{"num_hidden_layers": 8, "hidden_size": 256, "num_attention_heads": 2, "num_key_value_heads": 2, "head_dim": 128, "intermediate_size": 704, "vocab_size": 2048, "hidden_act": "geglu", "norm": "rmsnorm", "norm_place": "peri", "norm_eps": 1e-06, "positions": "rope", "rope_theta": 10000.0, "rope_fraction": 1.0, "qk_norm": false, "attn_scale": 0.0884, "bias": "none", "tie_word_embeddings": true, "parallel_block": false, "extras": ["capped logits"], "init": "normal", "init_std_qkv": 0.0332, "init_std_o": 0.00829, "init_std_up": 0.0332, "init_std_down": 0.005, "init_out_by_depth": true, "optimizer": "adamw", "learning_rate": 0.00103, "beta1": 0.9, "beta2": 0.99, "weight_decay": 0.41, "lr_head": 0.00543, "max_grad_norm": 1.0, "warmup_steps": 510, "schedule": "wsd", "decay_fraction": 1.0, "decay_shape": "linear", "final_lr_fraction": 0.0, "batch_tokens": [16384, 32768, 65536, 131072], "max_seq_len": 512, "doc_mask": true, "train_tokens": 190200000, "max_steps": 3785, "dataset": "wikipedia_en"}
MLP neurons of a small language model. Each row is named by its layer, matrix (down: output weights) and neuron, and shows model dimensions 0-255. Each number is 128 + 32 x the weight over its row's rms, rounded and kept within 0 to 255. Numbers have three digits each. A neuron's up and down rows have the sign that makes its largest values positive.
After each neuron's rows, "fires before" lists the tokens most often just after its 100 highest values on Wikipedia text that the model never trained on.

L2.down86:120151105153179073089140133121131111100125131163121080103116142169087174090124079128124089195142097076127107079112089152184068124141151114172130121107146172071161104142126109184101141122181093151086179135150120144139172072087125186117131194084161105108098079148085138126147159133160133154159125136107058178097079069146167143150095173100104146130172137130125092229122165092154104124128126187101096149167073170138137135056142132134105116142103143102142089090056190115157144117132095143104061127103120155069169065103124085127129152132171147153118090135131125110206139150107135055101106127061157093174126146156096107143111110126105118134111072055136140130108162119122104111103157140169089116082128156115123142094131180106121134132147119082154091112122143099105169127195090
fires before: "b", "rom", "av", "a", "o"

L2.down487:107075192147122137161119176145136125133091135114092103172182108110103112139156134100170111167168124130161211092118124113122148165112111116148144162136138143099162134165136109217080145117149134126143078072092121175196110129160163110113082094153122171150188169159142139090116131121103118161128095121105113138052085153144165104156196080061193102134119166170091123205119121154114151160086169145069072181139117143076147147155150070158118122155117094091154137094136131165104158076129198107134132135123085114089129122158146149123154125111110180087100134077090149126091138163113109064215123186121141120178079126085124127145117102108092094167129131123167109166112103085184076132135123194119144079110111108131097124136072141098101161070072137148162124131108173124120176147116168
fires before: "%", " |", ")", " (", "°", " "

L2.down144:111123115120130095110145130155103119075154175031105159137099179143049170100107113108142095085138136117136100124072089153089100105067087127176162113072094162126144139105141171090175164124130127167061115058151170174126140161137082113145146112094156109125100080119100132058142138149147134186161148125104110166161085075123127138119060131081156124148120109196148133125092107144169158100165154103163072129194101105051146137076171131110126174125148164129158060152124096085143128150111121136160109142103150181164087084135177089083198106110132115192069141118181115131109119172082189179095135124138170115175137156094131125102094129099123111121138141124146097108124124163157098164141143120091157094090168162078182150125124122156164119212106153099123146130178151101106122158142121
fires before: "k", "z", "d", "th", "l", "ness"

L2.down320:136119003128149126136088096102085107110135127135079172123119146158132072096163126127128064124072155185121093132118117127079130143094103087130100118106120156212136204187150209172094147168108139122156177112141166085103174080099104114076106104164150057059140102087171094102147099121142096112131083131101101117131108091127116112121094154156104054190131122153122056123132112082135129086149114120055126129113112130093135124129115152172147093120113153116112096148119183139140161152127115093114096126098107122191114104145093144097143130141164157103125077107119143112134132170146109108105120128146087175160141159128052121121133123161122123141132161159132119149152097114112123147141143092139104149156169196151000124139131107108093215172160150094140172111124151092147099117142123
fires before: " ", "\n", " 19"

L2.down317:131183158114144122105122146126111175098123080158128114119172119093158085121102111101066123135089106172129096126089153103143153200110131163129088138076139122093118140158115092138124151114108184119134141150115110164088166098155102106143203070152146126131150113126151130124094085088156076119223094060099111129070098148160160123084097144186076124151140150127145146115126162122117125149082157133126073148146146199191166149031143148106113126161097124164126127133077161160145127123099169128143170115123128088134101137089116140145123125192161096186123092046116173088118115111121135203139174114127155121063079096062100154167087161143116108172111116158174110073106066110137137191066168112076094083133140120137166155157124090122128147082131137108065076115168132120120078092153106
fires before: "s", "et", "d", "al", "ness", "se"

L2.down498:150161158173161117132145132145093092092187096158131138135142129142147123156123128135171164116142121186181173084136141097166113139099145170146147133103135120090128116137104146114095084130168160135111163182155139113119122175149096142106117083152114119100157141140079132134117092128113072107111099095173165166108130130088040108152103140101135198100123067183158133102117194099119099128126096121096144138152105093153136143177113103132177115177132098076089093105151100076089191110124101133132132122149123101134075079218166131172130136076114135138112087130111160101157116172172113208135198110085120080081115143094152152222146155138192112126067114189139083128166178148112194078101155142122132173108115095111103136175204125127087151105155122046095148180109151072156120154115096
fires before: "\n", " a", " an", "M", "born"

L2.down179:128137110150189090145110156121175139088120171127100090126169134101104144184127145110192105111159119169144074126130144118162242108149100141139106112107147154146132200190098153117134225083068114136125151186151124135194116123119051115122129167136114135181150178135167091120118179109119105104128120156134152136153088184150160097111118176143100134101151139131125120107126079071108105182113149164140099163098109129136131087138161108076149156165154124097074100111143141145098199172132110108121131205214092176107124073135128126083140122103085139133196188147207100155094145108149088098140142089107139157154096113090124125139186154161113133144080176093164124168093173137080138141131141119118176109077164076143110160092123078192132111108096165110084111143140160138118121118142131
fires before: " |", ")", "g", " (", " place"

L2.down380:097176149122169116216144146109167093104120120051157143155143134090067084199127113146156083129160156094140159113151091164132120116134099185103074092151152150150115125166141118057118073091168128074112110143149156166144151084133136039160117102085117122172111145105113090101160199166118106167109164143211130141125114168147208147159087127083149113100183118133158153086146145079106112138127111153143090122150107145110166084141204147113201102114080133116113116129151141172147185212159133112151116154125126137100140164173123157122168122100158130143086132126124162146125107150192105110140084159113064153100056132119163154144126090140148118133133159160104104125102062173146093133128127154147088106117102102041152102144133168154090136068134133160120126080132146169126130125064098
fires before: " |", " m", "%", "\n", " p"

L2.down558:190143105211142123130172113172073170134145107062112188194119117139154142161160145093097164104093139153167167097159171100113093153104156131108147082096137124198144120095061091081066129126121143129124139088129120103088121127100027148150114094159121093149117142110146127140136109138077078127134084102079175172109080117088122125138154094091172129099133118128119171123086089125159124161116177159037039138121131134119123122153098150203136053164131132097071136130098147130141088121107109112114109127149179111126120141188155127095132141137144119129114105117180195075146119173160104188080140136144076166134134163121092073165137140095088161151107131184134100136113109112090121089081174157115159154087107109171088108195092141145095119070127136092115111086166116123092127155097114
fires before: "\n"

L2.down566:132157152153070151116161228090167207059145182100121140128125088125105109119133095083072128149127138162078153088127153141144172104135090084122085087124170112069155109162080183088144102105119159105088148180109085087111156150122095100118138152132091083116147174106097136098161152128148155188113154146102171094084184185149191111149122131116133130114123089149061112142176125142091132151132150178108109112158138091113103192137085116084129150152101111114118129126170138123165123193132151097117093083095114085126177114119123171160124071167145171090128202174147149156142104109146186173156114130110146137118119105062142140119137167091111090137151157067142135058180130131114165115105168126123096158131147112155166157100066153162109151151136143130179168118091162100178041102144157
fires before: "lect", "le", "ar", "mp", "con", "s"

L2.down583:123123119075115111113132143112127085145162158125198122119177108063114129120150142196119089127182115104072125135133162153095087138049179147166176098093133152159113162138082162104119171159194168213192179182107117150192152124154123174120142097151120149163137119104102154118114121124154147139164191145121114162139137156192158096125149114123178094171096123102126093124120160096170171175121063128129140139074132149140148044099127132113194123138095147110121191120107143103145115068100164102149181183141184123116136116082090133075146124062157154128125171155112139078138166121176147176137138094121148119164142112114182115094124177132142135112149070130148099118116124161062204133119145103142092081107127096142100150114068141156169183145143082123088152136163131198179152116153120
fires before: " |", ")", " (1", " ("

L2.down200:145098097141125163118165144164081100119170100111082104182062126207110090070100117119092104141110102124196120132135119061106081131107175095061117146115103130102217107105110150162121101114151071157169195132169126147130162114125080132172140120130087134110109096160137091150150163112130107107148065101124115102130170084106136124150100180116096102101113197099103116164125120095110183108085176163094082108123075103100163170114061155142101175110116109142139178133086116113111087105155109166064162196166114132152146164196162151113187135140069120107159140093076118127086203134150189152112111131106126115057073148116164146116178113146154145166175115142162144114092092103141102106128127144155175123115167041089102149157071127109155125120120098130138148117140154146135139120171096
fires before: "\n", " The", " He", " This", " In"

L2.down644:149123145121111176094147154091096147141088086122120133146157167085121098116117172116168159193152138099131120068125103095162157058094145088183085112107149131104169130165050124173106130158143149156123161104160121131143140099088090165186140137183142091171120089151128206141099097088107065138175153191081132094148105063135123125133155129088155152075059161099099088126137125142116198128160116092110146159122124054128093141119186056139084183156102100168135125153121156102194162081097206167086135135105102176149123106108106119128176095123187187092102202128150157111159079118123157134115123133156122102114122087185117135095104140151124169114136120138131158109175137125088147126097116109160129108091136111177167068093056107113101134089178095126085144159140163118109124139164143
fires before: "\n", "===", "-", "S", "The", "tten"

L2.down31:100122118098154141129073126183158133119185123092131085188162125172105073118161131141112098158133150167123164143079102079172134183156118157144084156132117122149109129095138099065159116133162095111169113158074126119092090133131113158183132046132107112087186149133089087180100139123145113138096129086139121138102115094163111105148115135165114130114112085124054110152129213107134115145070069121172119169081139106117203111082133123073153111104132132111088163168164140165166144121140157115154190107199119094110130129101168133103132124130123158080079156129067093171084122136180191211146182143168156174146151120144141081147157132104181148158111091171117085131170168179075101145122134100097115141129106144148155204176088114123101175168064089125158152175116100105162097131136141
fires before: "-", "|", "\n", "20"

L2.down42:139167110108071144149158180101137164117138123128142109133085127148160160087154104080099118128115085150137090147106076128102093141169156181083100126094141135114085112132159155068092138182078112131148167115102144129088097140140132145135071212102151132111165163149117170103103126135103065160108086151119165182157065091159162148160103140089096151106167143123142129166116119077156176105155163113120158128131089112086104150132120158177108172098161127127157149097091082081152080107161110135175136093082134117121102175154178175109110149180122122071088080153092125097142119088182092110124126122207123114130101128095111162099090152138069144092155188164027074014137151091148085158155088144154141137136180130155181139146121118139147066120139126142078120078091092149093169101123124
fires before: "s", "ular", "ul", "it", ";"

L2.down552:112105044132143137155127123077109141122160110146152146105081170175136157138122124142115127097207126098111093056127126105161158107118139098147122156144152153105141100142082080192078131135089150143095097141074171123108119152108102120110131174106169119201088102140127051084127100146114107176102114111121123158145182173103216117159113144129186168192073080105143082106132029143110115170168105122152135085128109067167128120072144099054066164124097122155151140109095124116138120113157125130157096153095149164160111166150120080117120117127131119165154079147133095115146148104184133135161174135110144119105124082102192162067170089131128105089082152118140135153175106088146177124136152109054111060151101091123093113101102085175191117130157165159089130131154119174155124067132109
fires before: " |", "1", "2", " \"", " G", "s"

L2.down153:122106184167078163158129151116118068103127193169143141102207186145168144119031105195087142148107122136109122146129145148106123121101152136150104137113131184132106091146115056091111182130133139065062138110134161220163070107082099132129098112089138103175126068102095108126100118115133065144087127157120112124131123194083155105120110157195143119080093139132101143072105114154115088162114116140077092112064144121126134091121136106140080174138111079144141174073097134136115103121122094072133150121148111153177131178102143233172110157122093105162117173103140138160140175125131195123121078151134117122124117115116156160117174168113154160120130141096057128132166099119132190163153167150158163164147108099132134120108171071101101103086108113114139150096198098114148117109083104
fires before: " |", ",", ".", "–1", " g", "°"

L2.down395:105155152140120066208080139127177131132113141193165145180100135137151143094101130148120148130169131138144168155141183133126119155127153101148123141132097121099132141070116108169100130118181164094130116163120115135147158146093149082128189163127153156142161140161099109163099148112129081126099103129129091112125082119098126186128089129094151134093153081093086125129143126098136212140124172173120125176050155105160107121171145093143125161109093176151067172079143113114118173127117158046085118111107142126127140185118111078182133081150152169090127137179150108117154134079105086100121185075111134175090145152155122140156119156131130158161117101134055094139137152089197146142083094168148027169101147074147159222101121125148105137115147055102096140106141201131148189140195125
fires before: "ra", "am", "ri", "ru", "u", "ress"

L2.down390:113117122094152155155113178092131160158134119118040068195098136126084148081133136194162096125059113088157133117166059139108131146106137115158158142160137148095165154182109099103059194055144144150078175124121152091115163197167152112117167079127046072083099149138097166175123113088152130102145171116145140172139122122119131055135161089188111154146136155065120115101156162167120111157120150131105094114087170103083134083143137166119136125073111135163156151147054161134108156151144152066096098158112120134109127142136130113132134106122158169126074136120120175134173162136116129063143122131161156110173112157108137134120130050151128067101172067128142149191121155120113103191125144199110159100147135125159171113166172143181095158140158154158129089140161124169100107152126105
fires before: " |", "@"

L2.down249:099126046130118067163088106074067112199158169103108118153116156130070098136191148087131085121096118187113146111140132097054107144075129134125141099109130145177196149167103206150139133166137149167150171127122122148101109128139075128134085084182140126091117176066135124097111131126150098152131087106145096071114148135152113093147078139116114068149121161179090093096121070114166116134112085112043097162140119083084180114128119142188104096091091104113160176168134178138140121142116093065070151096140099111177108122147114159167192145100157165083100107094132199149094154162172109155115111087153091143159117110126052087168126100111108135147168121168141101159136158139112117159120106133144162095122171161106068141123146112128090138194141155134157143067152157122124113086135114
fires before: "\n", " "

L2.down639:161107117124115157135159116115130158166130109166070124191088108121126111102082152162125129132152135171122135149164109110072095172145132126139143100107134151149188114136136122117164138176147127179154160092117124125089174112107089129123144105165106069133135180109097138077080109104132103077131129128127107134097139138127085109086133146169084124144194156128128111102094143143112156119060179130087049128167154167137064207080137143164093107146103086125140130152136192171037068121083166109116113168150065181144135154162128164125215142165095123101128146146086204172115092117055148130050149136154133155088116134186132114131216092163114147165128079185094138118074138081118103169108139138158176134072165193129140163138146149088124124156114119100110149096133137174070116143147125
fires before: "\n", " The", " He", " On", " This", " "

L2.down697:138095113125124095118143095151134152192130142104045145125110168195085126129114147185168188069125166114172122170105133163109099180132106098145078188136139165121119093090147106118161174123150092138123135172138157128095114098189073135113128153127135059077136122116088080164134150204121118079125109143168132113150152151020094100108203128148181055100060081104122142116120145085126135108115122113175133106078138120097089161116101109133109133166135076110058125172138101133131156168114137132185107143182092154140166176110135126110105109136141129147119091099167151132056138118098081108073111170145106142108166143126115105149114098162141165107130136192142110087155149120028144084128159102163129179132165125146109083142118119076158174132162121086141132097181079143083098103121092
fires before: " ", "|", " +", " −", "\n"

L2.down631:145161169149137106151156157205149119105167141083079101116085129145152167188100127121130179120164111123151135083164099097117148145104127128147190162094128071150174157129012108121123173117117151147098160125109107126103113109145116097134175106189093105122129125128089155162100114108158032082146158100103157186098187158115101125170112093193126102093142137088138147088101146094080083138165162134086079124080105143079156146170104131145124136137126129089138084134097116150163077084124148106149163148180094091087119150153187149108119134128087165164125123142128138089147158136135140159093122088127132095131171191137101140148160092149158105189140080159206070169069086117099176126107131156102192133105063094147128130166137116173099148101122084114165109133158124182103162197140083
fires before: " |", "@", "33", "36"

L2.down187:113135150131173111158115167134165095065127147168145117150159162118146109131095151116103072164158163139121133083078083095079124023156181177094136137197063141098099093163146166158120163149110147152064092116111143164144186081117152120130136085128157099144119167207129144167138136159097136093104109071132077148136094127128153128171102153154109138146158120118090120122129169137125113113176076129143070086144041167110140141181168132084121143138166098132138097118161134102101183102132085133122092141173145103088142137139132114119130095084136184155123172146098126154133111100165047080190075144083051100145111107127085155162078133134120079071047212084155106106111175113128174167136133138066116118092108146103172117122167119135140144093145116106095143115135112158125145145146173
fires before: "|", "\n"

L2.down633:078143165105128122135180117170130139113081129097087066111138097107171151143091165105153139113143157117150121092107110104173177116156146097124099110095182081134107156148059186116137091136150176130116092119140151088123168142076121085137095090104137164126103151128108132109107083095101091096141133175136138159126147172086063081041044112155092137126044165175110078118150132101201222120149153085125097113103138095162119133129103161187104119122168184124099105132106181136119175115127113158076105120124139131182167183126145107128141099115151121204144132188139155152113105114160169115068096132123138148146092131143123085150147117169128102176088150151195074143117098144110103160128102160107123157063101138150123074154188106081137101151129188147144125076113097042122111119117100
fires before: "ur", "lo", "mb", "l", "st", "-"

L2.down250:070141089134163122161105142129124058137129123101167133125135147135070156133120122191118104145175116152186107060144116079155149153072155143082182126118144106132128106129106086141117131144094126136149080154106096152116112115101112056155132165166178122123063185137100136114102082121129096104118096110129079140107158146187149167167109121137195101137093084152145137107138100088144123114092119102109173147115078080113109064111141087103051107135119172115123143092150132087099099106131122109096190128160190080116124130169134094129087131181097097085071101137143124141193105113171072109177168125079101182094131152086116111161102127129106124125092125079130149120097150078131118107110162038144046142050080084113054094152194129188126134086130109113118147061131116072152119114130111
fires before: " |", "|", "\n"

L2.down637:103083095088125140090150092109084149072102171135171121147175091155159087119154090154037072146179054147129118140119120141130126127126147093124194112129140163099130135098101174120124145127110132149158139163114146186155097073188114139177149149116106153137172102165172138128056087094212166119148103173090158119098107107120148151151143119158142114129145092065200170111163056165105185125144144176169103089127073115074130094136101087113125177125095092117141120069115067147172070107127138157103171137155098112135140177126111122078102086104107174139135182138097114122199116107154158161104090126104142020109110114086115201173088161097144092124115088138115136102138141153086100102098133136105141118111120149116114151117074119113136075102189161157124150117110124173139159111141124
fires before: " |", ":", ";", ",", "a"

L2.down94:116104127150114063089124139176156093121070140148168127128144118159166171178167148149114141125155110154132160149124156139121152125062127096155133168108177124139117092164128139145172086144145172118147132171128113135130083115214145113138126092092132128145138144149142133158175140111138129156117065133052100124085175161115185143140125124103111091128068099126141129106164162146092117138154149146092089077094164114104196121088147084123087116203106062179136103134176122128172093096172168062170118126149124172113130140118146136124132072122118123106151168106132162120097159127164105120155052136079000120136187178096181138146153137145125141143106145143113106118149112188092179115134082060142167105072149124132110115133177093116134125119131172133191180000137157092133125134103131
fires before: " |", ".", "°", ")", "\n"

L2.down636:096128136044094104137104103158146089097122125111167093121078146128083069131093116105130131136094143151113118131080109110166099136121095143119135169134089118104097100058143114137134103096115146101204153179143164123093155113117183127157073086120082106102112145162050100094109133110143110108075155128110130081100103119136088164127117107094067103154149109109070150152138232109111164103100062096181121131173111161204138082113184114099171079167137120147096139150103140122166173165152110147134160107150147133122185208135166082105135102149103159096070237159078101166089143115110144126149060127196172137188137124136141091156124140103138116136164156154158121070113160179109098153126122106172161103129113117111186155146144132093129136129109097163197123124157100120105108167116161
fires before: "-", "|", "\n"

L2.down404:158104142146134121143081160077143087164164126076139066160109186150148146151159153095087119068143159158150114115164095108094088119136156128147014110165113140128139129136176081099127188167113152098193146111106155147140096158151099146142103122156109177153116198164160074070110135172155112104119113069099187129164089167114121086129132154143154138076121178122119139096107096138067104094070094095116064145106125126089092172145127097140102074103053080103106132103091149053121140138139193080131092135138051115106185122167135082090160127115125138115116174143128098140129167080103142129082123176131130180093137129116175174121145148192080107153171141116120134097167106127135120113132112129178147139089180191108150128119088105123076077152081185143143131126122087147113112092143134
fires before: "\n", " The", " In", " He"

L2.down542:194182133145107201124112176156158156103107144106173129170121093147109042143124092110141103128111166120172136159123129075132105132156060123099114135075092108120132092143094115086122158105150121088156142125184172096092153135103127116216205101170126145053148128105176134148097136187113128175164142098126121103096133076144120132132178107147145132085151177110115134170137174111129109091164137093129105082142161140135112090149113084215145099168116104135168138130134114087195108117105079138145096090149060149093128117089084130147137102153123116125182124121123100122115149133145079151053140113099144124120034122119118103124041126100127186125146185110146094119190139144092074189134143168075075135155147154102115086144118159076154160124116056164125142134178113138091160163113140
fires before: "vi", "x", "ad", "ute", "ck"

L2.down110:088153098164120208124125099123109151158111162178097139093127104137098161115107110128076092102050147119116104151100182188145116111147172077144028132116120174117084076156175108137121136171103128095167186131077147107147127147115147188118135139098157129084219079129135169127122107173119126145121097119146161123138172107088134108146160120124072184137164097153167147149162116127118163138110059116194187092094132055126120140101157147087150147141157104149170185125083161128138113108140131114126135107130145111112082177122155175094099109102170173131113176190142111155137139098142148139129155193135096159154148101138139153116112142108164160148109187094077099164174159118137139197109143060069105132216167108141175107115098134073150113160154083113130117180116111125170082169149162
fires before: "S", "M", "A", "L", "The", "B"

L2.down629:133138151153152139134154169069126170103118119151137097149090041169113232128162116117169139178152059070113132139098156165102113177122120155120142143142126113069153146134179016178159103150135090122061072122087163128075085144114132178102089084091092139153109081135101146085117093201116132123172159152156085089102167133146176101119146125074086152114153106131107175128155131157132183148114132181146147163156089127071126157153163165062145144134125140123153165180106112133121126094116177114138140123058115113114133092095115150143137127136148149154135139116080119101096108086133127154155168093123140131091090099188151144120154196134108192084122227140112114107116110107125119121091117158114138092085143131179149179094118142153110121075093114149082143146097155148130158207116138
fires before: "s", ");", "."

L2.down18:099151136101183076170077148142163166142113142120122126131150097102106087112158164128121115167114110119121143084109136179125168165153105070062167138132127146184122124120092156179118067130145130129138134100170139128176153102156161106164136100131080109147145131125084121142106177155146109118171136197123114108126092127116141152183082108107095136119158121121124191070163193082140121125067161143064121055169124168117103112151112147165121075101162127132115102112082119151144128107186171156123120170194124146188130108129129091158113111090090098137147145113122146106232087129147179116164084121111172070117103107116082104178156162163103090127153154056138089152127145141140117185165095108187125052139122091091092174132134128167180152130145086100174079052091133184077102130170087
fires before: "ur", "de", "l", "mb", "lo", "st"

L2.down650:122090160124106221090145126130097152169117159140079089135144118128172168157100151097104056110162142118132130182137084116073090173098112137110086121114130164193166138070108132105088185118147154167179120057169121130118125129114149168155103114141127099154145145150146159090094055125104140077140086071131186111122151117122110126104173112143104133135077147089150114111112138180112186144104172064123073114158129146113065165176097052152112093163127084101114152109134109115076092011095106163087122137156092155130179127104130127127199152132096140114106183146089176105139124101112117110094105122158126133098112142106174110086150131161127120124110129186075130156063125083079154107149139167141152113116164152152166147148052128142108117134152107160085113099049090149105098149097098
fires before: "\n", " The", " In", " A", " However", " He"

L2.down593:070089096161126126094113113187125121165158130080181044062158147159160131080115164143137098140184115135108157139129146105112142085127109152151147124162071105128133143091170119103157134077129084131160146164082219128132133130148129149089165093202163140116104093141131085141166175130136147108153101111079183069152095138095120086146163098133087138081106156087133132074138154159102110128095103111120094152156159117117098158150145145100125088094100127115047155143121194155135185114156169153154144130089149112185104099146100115166144178108143139160150155101098077113104160168119181127101073122164143061123112108169120113154158160121129055133141111111201143152152183130136130199116089141097136106130065102132154108091132050143069110134151106091090054112150140091148135103184186
fires before: " ", " 1", "ition"

L2.down291:194125133145097111069105117112102142159104176072132100108158153130113163142109142120066103092131189078133125122109116163157138149171135068083109090125102147162121161067151219166110156109141097126127158132187150073129154160098152067112129089168147152101135140123145105143191163112189175099088150164149153095114086109125082172172087095126118075159066154076107134120090179114134140094077110151149155096150149138095114105122151154143076056110149103103122120114161104094128160144133149104108144093085164118122149159149119122195142125155041137155158144090088097110109093083139096091144126137081142167122157153111151047189156098166204132147143122087146114136096069134131160129153146130094195141067155116128137142115111135091091168089158182177129161111163075086155146139087157
fires before: "com", "ro", "qui", ";", "co", " and"

L2.down321:136129134124107150107184147123131114065183153086110145116111081051081073081113089078134129112114116127134109134075117128171164136112128133064117145162066149089090160087096105115133096187116144138161128079112192181153164124117113114143156088160206178083112133115110129147185104191058091136105060120141141130146151140167110144163148115095119120155073196138089149140139102087165184128122115138094092091158167132161122155142167125099091175145079141098100157158164140190159125138092151133196128207141117123221159157159068089120106142166127093156077119118107161112133119114170115155095153106133121139130095185121191131144164175066145144150055104116139110111146104139108148193122103115144108104133166144074120103139138125075089123134147142109158101147121125094107118091168197
fires before: "s", "ur", "y", "gue", "se", "duc"

L2.down346:082082135156157075153173159117202141132151126152178120069131121130099160135094103089112088134168103097083080091122138147113161156098149142113147097119128194124101111162088112095135125114132155140086125143155111117122192137077150128122135139117063181130124119147140147133113111098156199120114165054128141128111097136142149145138142149110121094131133182131094116073167100153136141073119106151076134128164132136083113162101168119119115119120152123135151064079060089180093069177198139091124078054091150142190090141116116163115098177199110145086132106144133148072172124080172109061155083154132153074160171117157100103110106176100188037163115155109111106148152109137121095128131097141112138118098161146119129054112135080099172060152133142158094093170177139193119109089109108
fires before: " States", " York", "s"

L2.down134:081090102153097114102111077180121112097132161149184116100171167129142172111079152141148083207110149141140191110108132128146125089133112147108198097121150185092114125066094066121122117131123155094147149135210144129113036094185155145120036097122067164184127137151087099121102073156127142107125146146105082170156127143155144142189105154108164126167113149125079070126092130143148153104124102184163124155110074202131119062116117078090146121144147108167131133103149123063093106120107114105142126095156127092118113095126115203126092119114184139086080162157073074114172114116112083164117162177092159082155111132113126150200129114149108113110148146168090081147126143165141140124120119159147093142131097105192147106078146108167142110139113130164154079119110132106143133136210083
fires before: " |", ",", ";", ".", " (", "ship"

L2.down459:086134194145076153145179167120138089094113095148101114118157138072140115108148154150161137089132157102103117113097137148089133124152182153146110084117146147077106110176095129124159176052178109172052096150148124154175106075124163145151079151063161107143122161203110111148118141082156073152123206155092136110211151151100115093075183209066168109132114145141097161123128143181078127094100149125100169159091155100075159072072146103186121093116119154130165140063144117182132144097158127147147151144094135125107064140108140160151151152115144161149123125114135108158135119104140159083068174116107116174162094146160155150100112123131161156127161081120124136049074134121159143080145087141138060144095091150112103079082146086114120096160143117129169136114150131096111101145164083
fires before: " |", ",", ".", "–1", "–", "in"

L2.down152:083126181176157102117118154138144079120101112125154118130144194091132176192052139138089169129143142113131144111129141122137130133080151111136139171119135087087153128142109022115139135067117149108090036127131087109166102127153082069149121160127077143226132130141142148117104133134060110122123131125127117120127140145126124133112145117085106149067136123160079122133145122140109178096129149136141115188208158153154083130152157143125099088112137105123143141092070075094133128155181111116159167141195109141118145147177203097136134125092113125140128142161138128062102177154110128103175145150086196148083145181151076114145108145127083103121148118099091129092109111185126202120162101170157189119076093030132214144129097175133148082085125139116161091125115143164114098151128149
fires before: " |", ".", "°", ";", "%"

L2.down698:136143125121168143114099067105112171153109139142133090092120115162153132120089099106127166129067139105127085099135132166124114148140098136169141137153093088132132122118084132076078079114113080156175127114180132138078133105098055072113150092051134138120079149137135094112195200154116177160130098125094141201126122173134132105102123078127152108091096170134157180131129138123118145049083144103156188183155164169105106215170145128147139162074213206127074128144176149119145174098058140110151117100088122093160156127142076114172141177122094090080117085142122118186093146121095171131148074144137112135138118127141047122126122097095204149150120125142169128147097130070109124141109118112159159179124183085101122104140178122131139133138171113148088107129156131140172120164106184
fires before: "s", "ip", "ant", "x", "sh", "ition"

L2.down116:110115138134119153091084141110144108116152114100124090181039169129179111117185136133138091090160150167108103123165158081083104162134120148107149163091138123099166079080134124121115144159147154169153127118097069119096107136210113147185167107203082172107092158148088090146123092125131163138154078075142122177133142132188150138118141174136117119090098128162100036135087140103109125137081148108119102131152111134141147146158152149162126113122137078082113155113107151120061064151084118099092223151135094137104151140117145111082161153182053132044144183138057147159097149125115148111086144152144146178141119149083123082088177117147157115159117143148145130187090184118081114119138109109159175162103158123108152163202092080102116086082137170102133132101112108134066109146153155
fires before: "\n", " The", " In", "00"

L2.down123:098149194172177094079154158163120149144166116139191136118101118165114118054151096116177139146145181090121199119146078122096134140102094079144134109154137112084117054115155175119142137144124131170166121104119091099101093092111158082148124153111214075117133124160173121128107112101173145207142137108148099071141145137129182120130130065178115144124072076177112128082111138144119130123120151145101125106182125093120150158147091095112106106089143145132132084154060145147153145084109106166119091129121097156127197055143124143166170158126135113133147136149120133104079133119125132147145133125085162137169106188113125149116163124112101059126196153101104149125126156132233158132167137110121187155103116110135187191154123177136053131138095189135120149151054095103123109193117188
fires before: "lect", "le", "ar", "mp", "con"

L2.down563:156110138082073144114115172162164133122081168107151146146212129109132125134115150140094124163143160166154129158148129097101122091061136139123113098113128143135160149109085114163172143160171159100078128074111116151158175097136134134160142136117024112145087154107137203105100102175152159165153126073087164113108136156148120136168159120118144140106151088109140084131074091210114126083139120144133128131157144087098057137126119160159133144141132135145141065128086101151095110081139139117143116186192082187116125165065107189101155075161097113105156104111159166160122168142197168137083079096181116110111167159097124157156122115111189128125144121188133090166166114073099188156078156114120139127151092131209143134089123163152130111080176114129094137082126150097156043100098081
fires before: "\n", " of", " He", " The", " In", ","

L2.down77:136100145116128115126141164167159108161136069108172149141085123130118093138159047072086158138108130104128119108118096171176074186137173155048104163132121069074124065148155092158134099178182115181133158172127105115109150101146165157183111152072171090097131175136088092129116128149148142120134158120133062118083144159175098106131157103110103100107131092076130192137184230107166120077078124172111125166106133141117156155123156171067127104134175087109126138113097163111120131184135140174101137153171191092138158174101123149117187125132099182070112162119091148115133110163122138114131122135197122136153139103150145093155102114154105134078122163127134148087099089166120096193117142142127126103166166136141211158176128185141144126098119099142082146175111142130106159157049147
fires before: "\n", " long"